config.yaml
rope_base: 35600.0
parallel_block: false
optimizer: "adamw"
lr_mult_qkv: 0.7
schedule: "wsd"
dataset: "wikipedia_en"
MLP neurons of a small language model. Each row is named by its layer, matrix (up: input weights) and neuron, and shows model dimensions 80-143. Each number is 200 + 30 x the weight over its row's rms, rounded and kept within 0 to 999.
After each neuron's rows, "fires on" lists the tokens most often at its 100 highest values on Wikipedia text that the model never trained on. A number after a token or word is its count.

L9.up14,213,203,192,219,209,165,227,228,118,211,227,218,192,233,278,195,227,179,208,193,196,199,132,189,188,185,230,217,205,197,218,176,221,239,179,149,248,192,280,240,206,179,200,232,184,160,198,203,249,215,200,221,199,153,293,155,245,231,188,198,242,218,262,230
fires on: " A" 77, " a" 23

L13.up45,189,223,218,204,241,209,209,233,133,237,212,215,218,241,161,178,204,190,185,130,171,182,148,200,180,194,153,182,218,192,216,134,214,255,198,127,230,220,220,231,239,192,201,203,211,192,207,280,185,181,156,242,159,166,241,224,231,209,171,185,197,197,222,161
fires on: " w" 61, "per" 9, " oper" 7, "rans" 6, " rel" 4

L7.up228,202,168,180,210,194,179,157,246,178,170,205,220,129,226,212,133,187,242,197,161,244,217,134,169,214,213,195,162,217,126,226,175,199,196,181,215,201,190,212,157,182,208,205,136,216,152,252,241,194,169,200,226,187,186,193,241,209,243,192,218,218,212,209,203
fires on: "a" 24, "is" 20, "i" 9, "um" 8, "us" 7, "ae" 6

L12.up4,184,226,205,227,211,185,200,251,230,157,193,192,215,168,220,192,177,229,199,200,180,163,171,200,194,193,134,217,160,190,231,196,176,276,190,245,224,171,221,230,135,191,198,145,210,261,233,231,208,222,136,227,198,251,158,212,179,215,176,200,218,210,173,188
fires on: " L" 30, " l" 17, " s" 7, " S" 6, " rec" 5

L6.up236,222,156,267,146,162,239,245,190,220,211,226,257,224,238,209,114,232,226,204,194,192,142,210,212,200,208,182,236,143,256,250,181,217,192,212,192,199,141,218,170,204,164,174,190,206,235,159,225,238,252,205,211,198,236,207,259,248,149,199,175,193,202,199,161
fires on: "h" 20, "r" 13, "av" 9, "ow" 9, " Kh" 5, "ed" 5

L5.up417,173,161,225,153,169,192,234,196,200,272,217,179,189,224,244,165,189,229,134,168,153,226,163,186,196,243,213,172,196,231,266,185,212,273,159,171,215,220,167,187,186,199,217,199,168,239,208,239,191,179,201,226,180,220,233,203,255,236,214,260,172,165,204,201
fires on: "m" 22, "om" 11, "x" 8, "ent" 7, "d" 4

L11.up52,245,222,250,146,174,192,217,235,211,251,221,223,201,219,218,211,217,191,171,191,189,195,224,186,181,210,164,209,170,191,227,199,183,183,207,198,280,223,182,169,243,141,241,188,175,199,174,198,196,120,231,208,203,200,186,205,182,227,207,187,216,207,311,192
fires on: "." 63, ")." 9, "2" 4

L6.up366,239,156,231,253,178,236,236,206,197,147,170,233,220,188,217,234,195,188,221,136,231,210,202,170,198,230,215,182,180,156,207,204,200,218,147,171,210,171,227,223,211,229,199,130,170,219,234,272,216,216,203,266,199,231,181,244,195,201,199,198,209,213,243,208
fires on: "e" 17, "|" 14, "1" 9, " R" 8, "cted" 8, "c" 5

L5.up419,189,230,176,203,188,124,208,210,200,148,225,241,232,248,193,185,236,193,207,238,209,203,160,210,189,189,190,210,173,160,252,113,223,242,229,161,201,169,240,187,183,150,203,172,212,179,210,203,197,198,184,195,160,203,225,217,224,216,219,173,211,210,216,190
fires on: " a" 36, "re" 10, "ist" 10, "o" 8, " its" 8

L5.up193,224,158,186,182,182,155,172,252,222,198,199,188,243,226,209,172,258,191,193,170,200,175,179,137,158,214,185,227,175,194,212,206,206,228,200,206,207,195,230,188,173,190,230,205,219,237,206,196,172,215,167,161,201,204,230,224,181,216,216,234,135,174,237,219
fires on: "an" 28, "us" 21, "y" 9, "o" 8, "ke" 5, "ox" 5

L12.up242,176,194,184,184,184,227,161,242,246,176,256,235,200,189,250,131,171,203,193,225,169,186,228,197,201,129,200,246,184,148,218,246,208,189,164,233,163,237,228,184,218,217,229,145,178,194,194,212,212,180,240,217,220,223,191,199,214,203,236,217,251,217,194,155
fires on: "k" 24, " K" 12, "ark" 10, "ock" 8, " Z" 6

L6.up278,186,216,224,176,198,235,263,182,255,211,181,191,182,175,195,205,226,185,181,203,222,202,217,181,222,205,190,224,179,172,273,205,206,231,159,210,175,242,235,145,229,184,222,208,183,194,175,202,208,193,164,226,161,209,249,208,192,203,201,181,214,192,186,239
fires on: "f" 34, "or" 12, "ur" 10, "r" 5, "st" 5

L13.up2,261,191,206,187,151,173,210,159,219,229,227,211,186,186,231,185,178,200,210,174,200,161,174,196,223,306,205,236,181,206,185,205,212,198,202,250,269,194,191,232,148,252,191,195,168,252,222,221,239,112,147,208,244,217,219,190,220,181,235,170,243,196,213,142
fires on: "–" 14, "th" 12, " pro" 11, " " 10, "nal" 9, ")." 7

L11.up103,180,186,261,187,232,159,229,218,180,238,236,148,174,171,215,172,203,220,170,197,225,208,181,135,229,189,201,199,199,191,233,148,217,179,223,214,166,223,168,223,273,177,201,169,132,196,231,232,234,184,217,217,182,186,244,213,254,236,226,177,237,136,198,238
fires on: "0" 42, "f" 17, "er" 7, "x" 4, " Car" 4

L3.up279,205,153,225,210,186,162,223,233,177,265,209,215,227,168,246,165,220,231,195,186,190,195,206,201,244,187,211,204,142,192,214,160,203,247,159,190,241,182,159,196,188,223,199,213,187,177,184,205,236,224,192,197,192,172,221,190,233,174,177,191,221,176,216,186
fires on: "om" 72, "ac" 11, "com" 8, "N" 7

L9.up380,230,223,226,179,186,192,194,162,161,182,173,223,181,193,267,221,236,206,157,181,197,249,203,224,207,208,195,193,215,173,305,181,217,185,164,165,165,248,211,206,171,217,220,185,162,207,227,179,191,130,192,226,242,227,266,238,217,177,216,182,180,175,185,182
fires on: "or" 13, "omin" 13, "an" 9, "ar" 8, "r" 6, "i" 6

L12.up19,207,180,246,176,197,229,190,195,210,179,155,215,199,221,239,170,186,239,161,200,238,214,201,183,195,190,230,249,255,184,200,171,261,226,152,202,220,210,237,177,216,197,227,171,225,236,189,244,167,207,173,261,183,181,292,183,181,206,216,181,215,192,277,216
fires on: " f" 40, " h" 18, " Sp" 6, "-" 6, " H" 5, " ar" 4

L11.up245,217,216,189,204,240,209,228,161,180,165,212,221,176,215,240,158,188,203,207,167,235,220,226,170,173,228,204,242,192,185,212,221,259,234,239,200,141,189,201,207,194,226,173,181,176,226,191,224,203,129,198,171,276,207,251,245,202,198,210,203,218,161,189,192
fires on: "x" 14, "forman" 9, "an" 8, "ar" 8, "or" 7, "rough" 6

L9.up10,173,194,235,235,226,261,180,164,181,158,216,185,165,166,178,198,220,184,226,137,226,168,160,238,174,172,181,218,164,176,285,228,204,238,181,202,185,195,217,191,241,162,190,193,156,243,189,234,277,215,168,176,222,189,211,210,220,154,230,149,229,193,236,171
fires on: " New" 38, " dec" 19, " ob" 15, "b" 6, "ec" 5, "un" 5

L5.up269,193,170,211,239,194,242,219,247,232,199,212,182,143,218,179,174,155,240,196,158,209,233,160,191,188,196,173,222,173,214,242,212,213,193,176,209,182,217,235,156,211,196,165,184,199,157,175,200,256,168,206,211,229,183,297,218,203,219,201,175,203,155,241,236
fires on: "g" 17, "end" 13, "in" 12, "ell" 8, "t" 6, "or" 6

L7.up22,171,195,217,197,218,173,246,213,224,186,191,194,150,170,240,182,229,212,208,127,184,232,185,222,175,262,189,205,201,198,180,204,230,213,204,233,192,159,183,228,212,183,213,135,225,158,230,209,201,148,225,203,232,228,211,223,207,190,169,215,264,154,220,151
fires on: " |" 29, "at" 18, " of" 14, "it" 11, "ar" 9, "t" 6

L11.up105,191,201,174,249,173,230,229,219,193,210,203,209,170,179,225,205,214,213,199,168,251,256,205,161,182,243,207,206,230,215,222,184,251,227,157,186,183,201,202,159,211,220,184,154,213,212,201,218,230,250,250,161,252,220,196,243,216,213,241,237,167,255,237,193
fires on: "est" 14, "port" 12, "und" 9, " Port" 9, " port" 8, "ent" 8

L6.up268,197,211,210,202,216,175,230,186,227,268,198,222,235,224,252,160,212,233,182,216,187,186,200,177,209,169,163,178,192,231,184,191,215,216,204,192,173,220,188,181,204,216,214,236,217,211,185,187,165,204,229,239,161,263,227,204,227,217,246,177,159,200,204,237
fires on: "ad" 18, "ide" 10, "ash" 8, "ook" 7, "oot" 7, "e" 7

L12.up259,237,202,174,199,147,260,226,220,214,213,232,212,215,212,217,179,214,247,193,228,226,224,167,144,185,206,233,194,202,227,239,171,226,241,199,189,194,213,198,200,145,216,220,198,175,196,236,182,203,209,211,237,259,228,193,213,270,162,226,236,191,231,212,198
fires on: "est" 27, "and" 11, "ist" 8, "port" 7, "ount" 6

L9.up115,244,211,212,167,225,181,180,232,206,232,229,292,210,165,262,200,181,225,177,181,223,234,228,206,193,165,190,142,216,258,181,200,267,211,174,192,229,213,252,180,163,172,221,185,228,192,231,244,172,219,214,196,216,198,237,264,220,208,198,209,231,236,190,170
fires on: "1" 24, "|" 11, "ad" 10, "-" 10, " " 8

L11.up232,236,197,198,216,170,202,168,225,179,200,192,275,205,258,190,128,207,238,155,159,236,245,193,153,113,149,160,181,192,224,236,199,201,243,186,171,240,241,160,244,159,216,222,141,248,153,192,208,215,211,172,240,183,223,204,213,167,146,210,216,217,184,233,197
fires on: "D" 13, "S" 11, "C" 10, "V" 9, "M" 8, "F" 8

L5.up262,225,204,217,222,242,211,237,227,157,208,200,244,217,195,241,211,163,197,134,226,192,179,207,146,187,164,161,212,207,180,221,215,199,190,177,212,181,183,185,225,167,125,155,170,177,254,208,218,197,221,155,206,184,179,278,212,202,209,280,207,203,206,227,186
fires on: "ant" 17, "ring" 16, "ing" 9, "y" 9

L9.up407,263,195,153,158,170,153,212,194,140,205,247,216,199,178,217,183,214,163,192,177,207,198,187,168,244,196,170,181,198,191,220,222,218,242,182,195,167,231,188,180,206,161,207,203,237,220,226,235,196,183,183,214,253,198,208,225,211,154,207,198,196,164,213,186
fires on: "m" 19, "oc" 11, "am" 7, "art" 7, "st" 6, "p" 5

L7.up99,233,203,216,146,254,180,165,284,151,216,168,225,179,224,215,151,236,186,112,162,144,176,189,166,195,174,147,217,227,159,203,223,180,227,182,156,224,158,215,166,159,128,205,199,247,205,196,238,182,180,211,245,183,218,246,202,180,210,198,205,238,173,197,251
fires on: "m" 25, "t" 20, "p" 16, "s" 12

L12.up191,186,187,218,161,169,213,231,199,179,243,198,268,189,171,202,178,238,209,220,197,160,196,236,197,212,240,212,201,181,204,231,194,190,204,196,218,255,213,139,257,222,205,176,141,170,214,231,257,222,138,175,237,193,132,230,183,203,199,201,149,248,207,235,204
fires on: " pro" 20, " educ" 15, "er" 6, ")." 6, "iv" 4, "ublic" 4

L13.up200,200,162,245,125,165,206,144,234,156,197,162,194,192,189,278,166,197,179,164,210,215,169,226,206,219,195,212,198,226,160,235,228,217,190,227,145,220,190,212,222,194,198,216,174,235,201,203,263,208,191,140,260,202,188,231,228,155,191,196,152,225,220,199,227
fires on: " re" 24, " H" 16, " h" 10, "S" 9, "R" 7, "9" 4

L7.up76,160,162,197,180,205,208,189,186,198,187,182,179,206,181,240,187,240,228,126,206,228,185,167,244,246,213,196,205,212,147,250,169,253,260,195,144,223,193,208,198,181,204,208,219,223,216,266,241,252,128,160,205,213,182,198,247,210,150,236,248,219,229,206,186
fires on: " with" 35, "im" 7, "e" 7, "is" 5, "ri" 4, "ir" 4

L10.up404,179,171,241,220,225,210,220,191,158,215,235,192,237,232,271,119,186,181,205,208,192,217,179,198,243,227,166,252,201,158,194,177,212,186,129,224,230,193,159,212,199,188,161,221,243,254,224,221,188,252,209,177,171,211,250,207,236,175,167,217,221,187,214,203
fires on: " and" 44, " as" 13, "," 12, " by" 11, " with" 5

L13.up285,208,162,230,166,164,199,152,170,214,196,206,191,182,233,197,186,191,251,177,204,241,228,168,249,178,230,230,249,188,203,190,167,278,156,140,179,213,220,242,198,175,220,175,160,172,187,213,214,193,201,162,202,222,178,223,149,254,206,205,129,239,149,231,222
fires on: " r" 32, " h" 22, " f" 16, " reg" 5, "2" 4

L11.up428,205,182,201,180,172,171,212,155,139,255,171,205,199,235,221,192,195,232,170,189,223,224,148,181,220,205,187,213,161,213,220,168,169,215,236,168,179,150,250,219,194,222,182,209,167,204,284,217,164,206,151,206,209,181,186,242,222,168,170,172,157,157,194,191
fires on: "ia" 21, "a" 7, "ion" 6, "ness" 6, " Europe" 5, " Japan" 5

L11.up417,163,147,224,139,205,254,214,222,216,176,165,176,170,228,215,207,221,192,170,236,154,260,217,207,273,209,206,254,219,184,211,221,229,186,144,178,221,205,214,151,183,221,172,241,205,196,177,241,216,188,221,202,231,241,198,155,139,186,232,181,129,205,167,177
fires on: " |" 36, "ed" 6, " made" 6, "ill" 5, "ided" 4, ":" 4

L12.up140,148,185,250,239,206,207,230,233,137,188,172,201,172,240,216,206,176,197,200,179,207,227,168,180,142,230,246,205,178,186,210,199,185,204,203,170,206,196,248,187,190,205,231,151,231,234,168,228,234,207,203,219,232,226,258,164,160,192,181,202,251,215,266,218
fires on: " g" 31, "r" 12, " tr" 10, " Br" 8, " str" 5

L11.up24,214,198,184,225,230,164,213,268,228,175,214,203,211,214,241,211,237,149,202,182,226,221,203,163,255,226,195,187,207,252,276,228,206,226,165,151,219,211,157,195,258,203,208,225,240,145,224,247,177,145,173,241,274,211,220,240,213,202,169,224,187,204,239,194
fires on: "3" 19, "1" 16, "2" 12, "4" 5

L3.up347,182,213,191,173,203,173,190,240,174,213,199,230,226,211,244,162,202,186,186,206,160,234,205,170,200,217,173,226,137,196,190,213,224,196,185,231,243,188,215,186,163,216,238,164,170,209,180,198,181,202,190,231,174,197,187,233,168,216,200,229,203,160,202,138
fires on: "y" 57, "c" 16, "us" 6, "l" 5, "id" 4

L10.up256,200,180,262,171,171,208,250,231,202,210,185,212,206,201,181,174,227,215,211,234,206,213,151,174,210,186,170,230,164,215,235,163,224,223,160,176,228,211,192,272,215,173,220,200,212,208,220,247,192,203,201,200,141,178,228,241,233,210,146,179,149,168,243,151
fires on: " oper" 21, "per" 12, " serv" 9, "8" 7, " educ" 6, "ine" 5

L7.up138,174,187,238,211,214,179,193,240,243,176,179,159,199,239,199,151,219,185,192,198,220,209,199,187,209,205,142,213,213,195,211,199,218,218,230,185,204,170,192,215,218,199,217,200,195,191,188,265,210,183,169,143,178,164,187,250,167,213,168,199,189,210,219,179
fires on: "a" 18, "ia" 13, "ra" 8, "ar" 6, "e" 6, "to" 6

L3.up172,168,204,252,184,199,200,232,253,239,189,222,196,194,212,180,170,219,197,166,163,232,217,179,129,211,234,162,226,173,227,264,197,197,263,187,219,226,193,203,187,244,200,199,211,174,164,199,214,203,171,212,194,170,169,208,210,208,207,191,178,175,171,193,235
fires on: "f" 44, "or" 9, "born" 8, " born" 6, "ar" 5

L12.up335,205,229,185,142,195,193,181,224,177,220,131,216,216,238,235,145,213,176,172,164,186,177,197,256,184,164,185,166,183,212,215,249,218,224,236,170,202,230,238,166,209,171,205,204,250,196,251,200,241,132,164,196,168,229,262,238,228,199,200,231,218,173,246,184
fires on: " Mar" 14, "am" 11, "im" 8, "em" 8, " im" 6, " Le" 6

L9.up217,216,192,196,195,216,192,202,190,215,276,274,203,214,226,238,202,236,211,222,230,125,230,167,203,190,187,233,269,179,173,190,187,260,212,207,184,186,167,184,169,225,212,208,177,196,219,232,195,218,168,214,206,161,217,217,249,238,247,189,261,176,230,176,202
fires on: " " 79

L13.up229,170,165,175,208,231,227,196,221,187,220,174,216,212,226,249,188,216,198,182,191,200,192,162,151,154,193,156,244,173,202,217,250,190,291,160,230,241,199,221,215,232,186,222,182,236,219,226,167,229,165,185,241,196,242,233,214,188,280,183,184,256,210,206,232
fires on: " L" 15, " t" 11, " T" 9, " l" 9, "L" 6

L7.up300,247,141,214,168,177,136,235,226,139,157,237,231,249,200,195,173,211,225,157,186,193,245,168,175,206,221,184,201,140,209,209,180,205,219,256,197,208,211,272,188,178,208,249,164,181,272,260,195,176,212,164,179,192,212,200,192,215,218,196,191,169,158,212,252
fires on: "a" 20, "ia" 16, "ts" 8, "o" 7, "ina" 7, "is" 7

L7.up149,265,200,177,170,174,153,231,216,197,236,210,167,211,230,179,164,224,176,212,146,202,151,187,178,233,191,128,246,160,183,213,187,220,222,192,253,231,234,218,250,173,151,226,220,192,226,235,228,182,152,147,223,234,181,197,248,173,184,195,181,170,210,242,225
fires on: "m" 46, "'s" 27

L6.up289,201,164,212,197,207,163,177,251,186,184,195,205,274,230,177,157,256,227,181,189,184,187,184,215,244,219,215,201,192,149,209,161,242,214,214,171,240,141,157,215,162,202,242,220,183,176,207,206,176,244,186,227,252,197,227,212,229,207,196,243,218,202,216,176
fires on: "om" 28, "en" 18, "o" 18, "ac" 11, "os" 9, "c" 6

L11.up441,203,202,213,214,183,212,204,210,166,193,189,222,200,195,168,221,194,186,170,195,245,215,137,223,191,197,210,149,217,220,211,140,203,198,193,164,200,191,179,145,226,194,237,210,210,248,210,238,196,163,189,223,145,194,247,197,252,231,118,237,215,138,239,231
fires on: "–" 27, "/" 19, " \"" 14, "-" 12, "r" 6, " Bro" 4

L7.up209,154,205,175,168,216,158,147,174,216,218,181,216,194,207,229,186,179,206,192,188,273,213,166,173,203,262,154,219,208,206,172,201,244,226,144,206,220,218,178,214,167,211,201,133,184,209,280,196,244,208,243,226,194,199,172,201,153,200,216,215,157,217,164,232
fires on: "9" 16, " |" 13, "0" 10, "8" 10, "b" 7, "c" 7

L5.up42,221,219,234,223,209,212,189,202,180,213,186,260,231,229,175,188,203,173,196,176,226,186,159,180,169,204,211,229,173,216,232,195,219,244,196,212,262,230,218,176,219,185,187,150,201,216,235,205,190,160,217,254,206,223,163,277,203,224,160,190,195,211,198,202
fires on: "es" 24, "c" 16, "ell" 13, "ent" 9, "ial" 6

L7.up246,169,202,214,200,174,179,238,214,178,200,201,253,168,200,239,174,180,175,199,163,247,224,145,248,176,265,149,154,195,181,189,209,209,268,196,205,201,186,216,132,185,172,161,122,165,171,257,196,241,180,221,173,258,216,203,243,173,230,211,216,235,224,244,194
fires on: "um" 16, "est" 11, "k" 9, " name" 9, "ress" 7, "us" 6

L6.up256,216,150,235,205,165,252,284,188,243,213,233,278,234,229,202,160,232,193,172,204,226,189,223,161,143,179,192,237,177,249,233,205,233,265,209,218,240,199,186,206,209,182,211,197,246,247,185,221,270,224,226,179,229,229,208,233,199,236,229,196,194,191,234,207
fires on: "h" 18, "ah" 12, "oh" 9, "ol" 7, "ed" 7

L6.up253,184,197,233,217,167,198,228,246,166,236,205,150,223,170,214,169,220,219,158,135,167,269,171,213,210,225,170,193,119,211,164,220,185,247,167,201,253,241,148,162,125,201,175,165,186,229,223,204,185,166,161,248,186,224,213,219,186,243,192,217,232,193,179,182
fires on: "c" 27, "th" 9, "-" 8, "nd" 7, "y" 6, "f" 6

L10.up442,222,153,253,199,162,237,203,239,201,222,198,199,185,197,186,201,206,205,170,132,165,131,193,180,187,215,201,225,152,217,269,181,211,206,149,191,160,158,222,202,201,176,269,217,169,184,222,215,222,155,197,179,243,201,185,209,144,241,156,205,241,178,206,184
fires on: "2" 36, "1" 21, " G" 21, "3" 8, " " 8

L7.up304,214,119,245,133,175,188,230,206,207,201,228,219,189,165,242,186,208,192,187,135,180,199,205,179,226,177,184,179,218,221,226,193,251,183,189,207,221,176,191,200,209,237,206,230,157,188,196,229,252,192,177,195,190,185,199,213,163,188,196,208,186,167,244,184
fires on: "om" 29, " which" 14, " addition" 8, "us" 6, " that" 5, "ac" 5

L5.up102,239,161,198,191,188,194,194,218,164,226,187,233,263,230,271,193,179,207,153,202,193,182,229,186,198,169,196,223,157,180,223,230,206,196,199,230,230,147,201,157,174,167,257,248,192,149,229,191,201,153,155,237,206,195,236,236,188,242,229,182,165,165,232,276
fires on: "el" 29, "ch" 23, "." 11, "ed" 10, "z" 8, "ass" 4

L7.up185,222,177,184,171,208,216,201,228,272,206,219,195,252,192,227,220,157,231,197,171,218,198,188,198,141,181,205,176,198,193,226,179,229,187,175,241,201,155,237,127,238,210,212,192,187,227,239,179,176,220,226,229,207,201,257,301,221,191,181,252,194,162,245,171
fires on: " of" 50, " " 13, " for" 4, " vers" 4

L6.up385,142,244,216,189,182,139,232,196,223,114,265,211,250,216,197,218,211,203,217,208,243,224,190,147,220,213,165,215,206,196,206,202,233,214,170,199,211,246,200,141,197,199,196,175,216,205,253,265,186,160,223,187,177,215,194,218,201,216,225,205,156,210,197,240
fires on: "ut" 17, "0" 14, "ch" 11, "b" 9, "ib" 7, " S" 6

L6.up150,219,197,193,194,204,195,189,300,178,182,180,213,206,187,220,185,237,242,165,162,207,215,211,214,190,185,150,222,162,150,235,212,195,256,174,234,236,205,189,233,208,212,209,134,233,177,209,211,232,177,166,230,186,163,209,255,190,235,213,192,184,220,231,184
fires on: "B" 38, "C" 14, "E" 12, "M" 11, "m" 9, "R" 6

L7.up112,249,203,203,222,168,242,192,214,169,229,145,260,169,172,267,185,223,184,171,197,221,148,198,176,195,202,190,207,123,177,224,175,217,180,209,193,237,194,211,176,177,204,205,168,176,210,191,258,252,158,149,248,252,222,210,226,170,207,226,185,235,178,257,251
fires on: "e" 19, "re" 16, "le" 15, "ed" 8, "ou" 8, "ri" 6

L10.up341,189,204,244,180,217,163,273,184,211,188,214,211,158,207,230,196,194,179,200,229,214,189,157,200,175,191,238,205,242,260,216,156,206,211,181,198,200,222,189,185,241,213,210,227,213,201,215,199,252,177,182,184,237,159,209,180,238,225,182,211,265,207,226,190
fires on: " A" 54, "A" 39, " a" 6

L3.up425,210,227,202,184,166,176,219,230,211,214,180,229,188,203,248,132,234,208,189,221,172,172,218,201,235,194,173,174,166,207,166,184,199,162,177,205,203,198,226,197,159,170,223,207,203,170,231,219,170,183,172,264,174,212,157,251,212,233,200,210,213,176,196,255
fires on: "r" 21, "er" 21, "ou" 18, "le" 12, "iv" 5, "im" 5

L9.up320,236,184,252,184,192,182,165,241,227,206,193,219,234,171,230,203,178,200,140,117,232,177,228,128,200,189,159,230,200,194,205,151,199,198,169,223,205,182,201,191,233,154,198,232,211,196,223,233,229,223,211,215,198,226,188,248,208,228,168,197,241,221,219,202
fires on: "-" 16, ":" 16, "=" 14, "|" 11

L7.up278,201,162,221,184,200,226,205,229,191,183,199,180,168,272,234,197,265,204,164,184,183,230,205,195,170,193,168,273,183,218,223,199,163,223,169,159,214,231,230,185,204,167,225,194,247,203,214,204,243,163,158,236,120,187,197,233,165,219,119,176,205,171,211,235
fires on: "t" 23, "es" 19, "s" 19, "e" 17, "hes" 5

L10.up262,204,209,248,139,256,211,214,262,221,216,219,205,167,177,219,164,211,206,174,142,231,185,167,135,227,204,130,212,162,210,201,230,193,167,198,158,241,207,133,180,201,186,249,180,186,235,203,204,175,185,217,213,182,197,201,182,206,157,268,197,244,184,269,220
fires on: "." 25, "_" 17, " |\n" 10, ".\n" 8, ")." 8

L7.up197,191,220,245,188,149,169,211,212,232,174,191,225,226,210,238,150,226,240,198,170,205,213,156,164,181,242,186,181,181,216,222,159,198,244,238,164,225,184,220,239,200,218,184,188,213,235,275,238,181,191,198,175,204,236,195,250,171,152,183,198,221,175,216,214
fires on: "and" 18, "ia" 17, "a" 10, "q" 8

L7.up17,235,203,220,188,172,173,193,182,195,153,142,212,151,184,229,194,205,222,188,211,205,213,167,211,201,267,236,211,192,208,194,187,253,225,158,189,203,174,217,177,216,206,212,205,201,214,222,241,227,135,187,195,263,165,173,207,188,196,178,244,272,256,226,176
fires on: "im" 25, "ou" 22, "ig" 14, "iz" 10, "ec" 5, "is" 5

L9.up32,218,200,225,159,199,199,271,261,172,195,187,160,242,176,216,155,203,208,117,109,186,235,187,187,250,202,171,188,165,244,223,226,216,208,216,192,232,198,187,167,160,169,191,207,187,186,215,192,158,215,188,207,176,202,214,214,241,222,198,252,220,204,202,165
fires on: "st" 24, "c" 8, "ond" 8, "nd" 8, "ub" 7

L10.up337,218,216,227,197,200,172,176,222,208,176,170,241,195,178,196,216,203,166,197,176,181,209,207,174,219,165,199,202,194,235,196,189,249,215,232,174,224,223,208,188,205,131,225,227,256,204,200,252,194,200,126,225,243,217,211,240,212,175,205,193,187,207,199,205
fires on: "1" 45, "2" 44

L13.up99,191,227,223,242,186,123,255,182,166,210,231,217,195,205,198,165,177,212,222,207,208,196,179,172,181,235,220,218,183,179,233,138,168,201,221,209,259,180,191,196,240,235,182,183,197,220,164,236,261,183,201,199,216,206,220,231,192,169,188,230,221,228,278,192
fires on: " g" 60, "-" 18, " cre" 6

L5.up27,151,175,214,146,213,201,164,231,154,217,220,197,187,219,214,115,142,190,147,231,195,193,201,136,242,222,203,176,200,220,279,228,226,185,168,274,163,223,186,163,203,128,226,171,175,233,197,208,196,224,219,199,185,226,231,192,233,197,179,195,191,175,243,237
fires on: "er" 21, "tern" 14, "ter" 12, "v" 9, "f" 8, "pl" 7

L5.up179,202,184,226,190,174,168,236,180,208,205,244,195,230,194,231,145,192,226,141,221,209,199,194,167,212,257,255,205,160,156,265,192,223,214,182,240,188,225,182,192,226,219,198,181,162,213,211,226,213,163,205,216,238,212,252,198,225,229,154,181,208,192,229,198
fires on: "ab" 19, "ic" 18, "or" 7, "c" 7, "ified" 6, "uc" 5

L3.up184,170,138,200,180,222,170,237,178,233,223,204,210,258,243,175,192,189,213,194,172,219,186,165,181,193,189,229,194,171,190,279,194,200,184,229,258,212,209,200,181,215,193,247,234,217,185,219,210,180,194,213,239,229,213,269,166,220,212,169,145,217,237,264,240
fires on: " ac" 23, "c" 21, "ic" 17, "i" 17, " Ac" 14, "io" 8

L6.up185,222,204,228,156,220,197,224,241,196,156,182,187,203,219,215,122,202,194,137,217,167,206,201,211,238,173,151,201,152,180,260,203,198,197,190,168,208,155,210,164,213,171,226,209,202,224,197,196,191,157,212,192,148,274,205,229,166,197,211,170,235,142,217,153
fires on: "ul" 17, "em" 10, "r" 10, "l" 8, "am" 7

L5.up306,179,166,238,161,185,157,167,214,221,206,213,223,250,230,186,153,179,206,178,213,157,180,179,185,176,225,200,180,166,228,221,197,240,250,146,231,242,170,225,175,166,150,227,188,184,192,250,203,227,165,182,216,237,219,243,208,168,209,187,162,201,215,187,220
fires on: "ch" 14, "sp" 11, "v" 10, "el" 9, "j" 7

L6.up47,205,201,173,134,186,200,205,243,215,176,158,156,260,220,207,151,170,185,163,192,256,231,146,219,215,251,121,221,168,229,213,229,241,205,201,173,209,152,239,224,239,224,196,207,222,193,228,216,224,210,187,224,176,185,225,204,182,162,145,207,183,231,221,216
fires on: "|" 23, "ia" 19, "ie" 10, "io" 8, "ion" 5, "ra" 5

L7.up421,185,198,228,186,242,202,196,220,218,199,205,200,205,187,211,170,202,252,165,157,233,258,220,191,190,232,197,211,238,196,188,147,244,232,153,173,198,200,176,209,182,188,192,201,252,162,157,206,210,189,195,213,244,208,260,196,169,151,173,191,301,164,172,164
fires on: "m" 24, "t" 22, "g" 14, "ic" 7, "at" 7

L9.up418,221,225,258,198,199,223,235,248,186,240,191,192,225,192,235,143,224,202,172,171,165,159,206,226,193,209,188,222,221,231,221,184,209,190,168,141,195,190,216,212,182,209,223,206,198,176,213,194,184,170,198,247,159,222,174,255,211,218,141,187,224,178,209,208
fires on: "it" 25, "s" 11, "at" 10, "r" 7, "3" 5, "2" 5

L13.up70,235,165,195,225,238,222,240,177,172,149,243,195,181,258,214,191,211,208,200,274,193,194,177,163,178,178,215,181,184,162,202,189,196,199,185,194,196,182,196,172,189,251,215,220,202,232,270,197,224,159,202,226,160,211,180,216,232,243,190,254,173,184,177,265
fires on: "e" 19, "se" 10, " s" 9, " " 7, " e" 6, " se" 6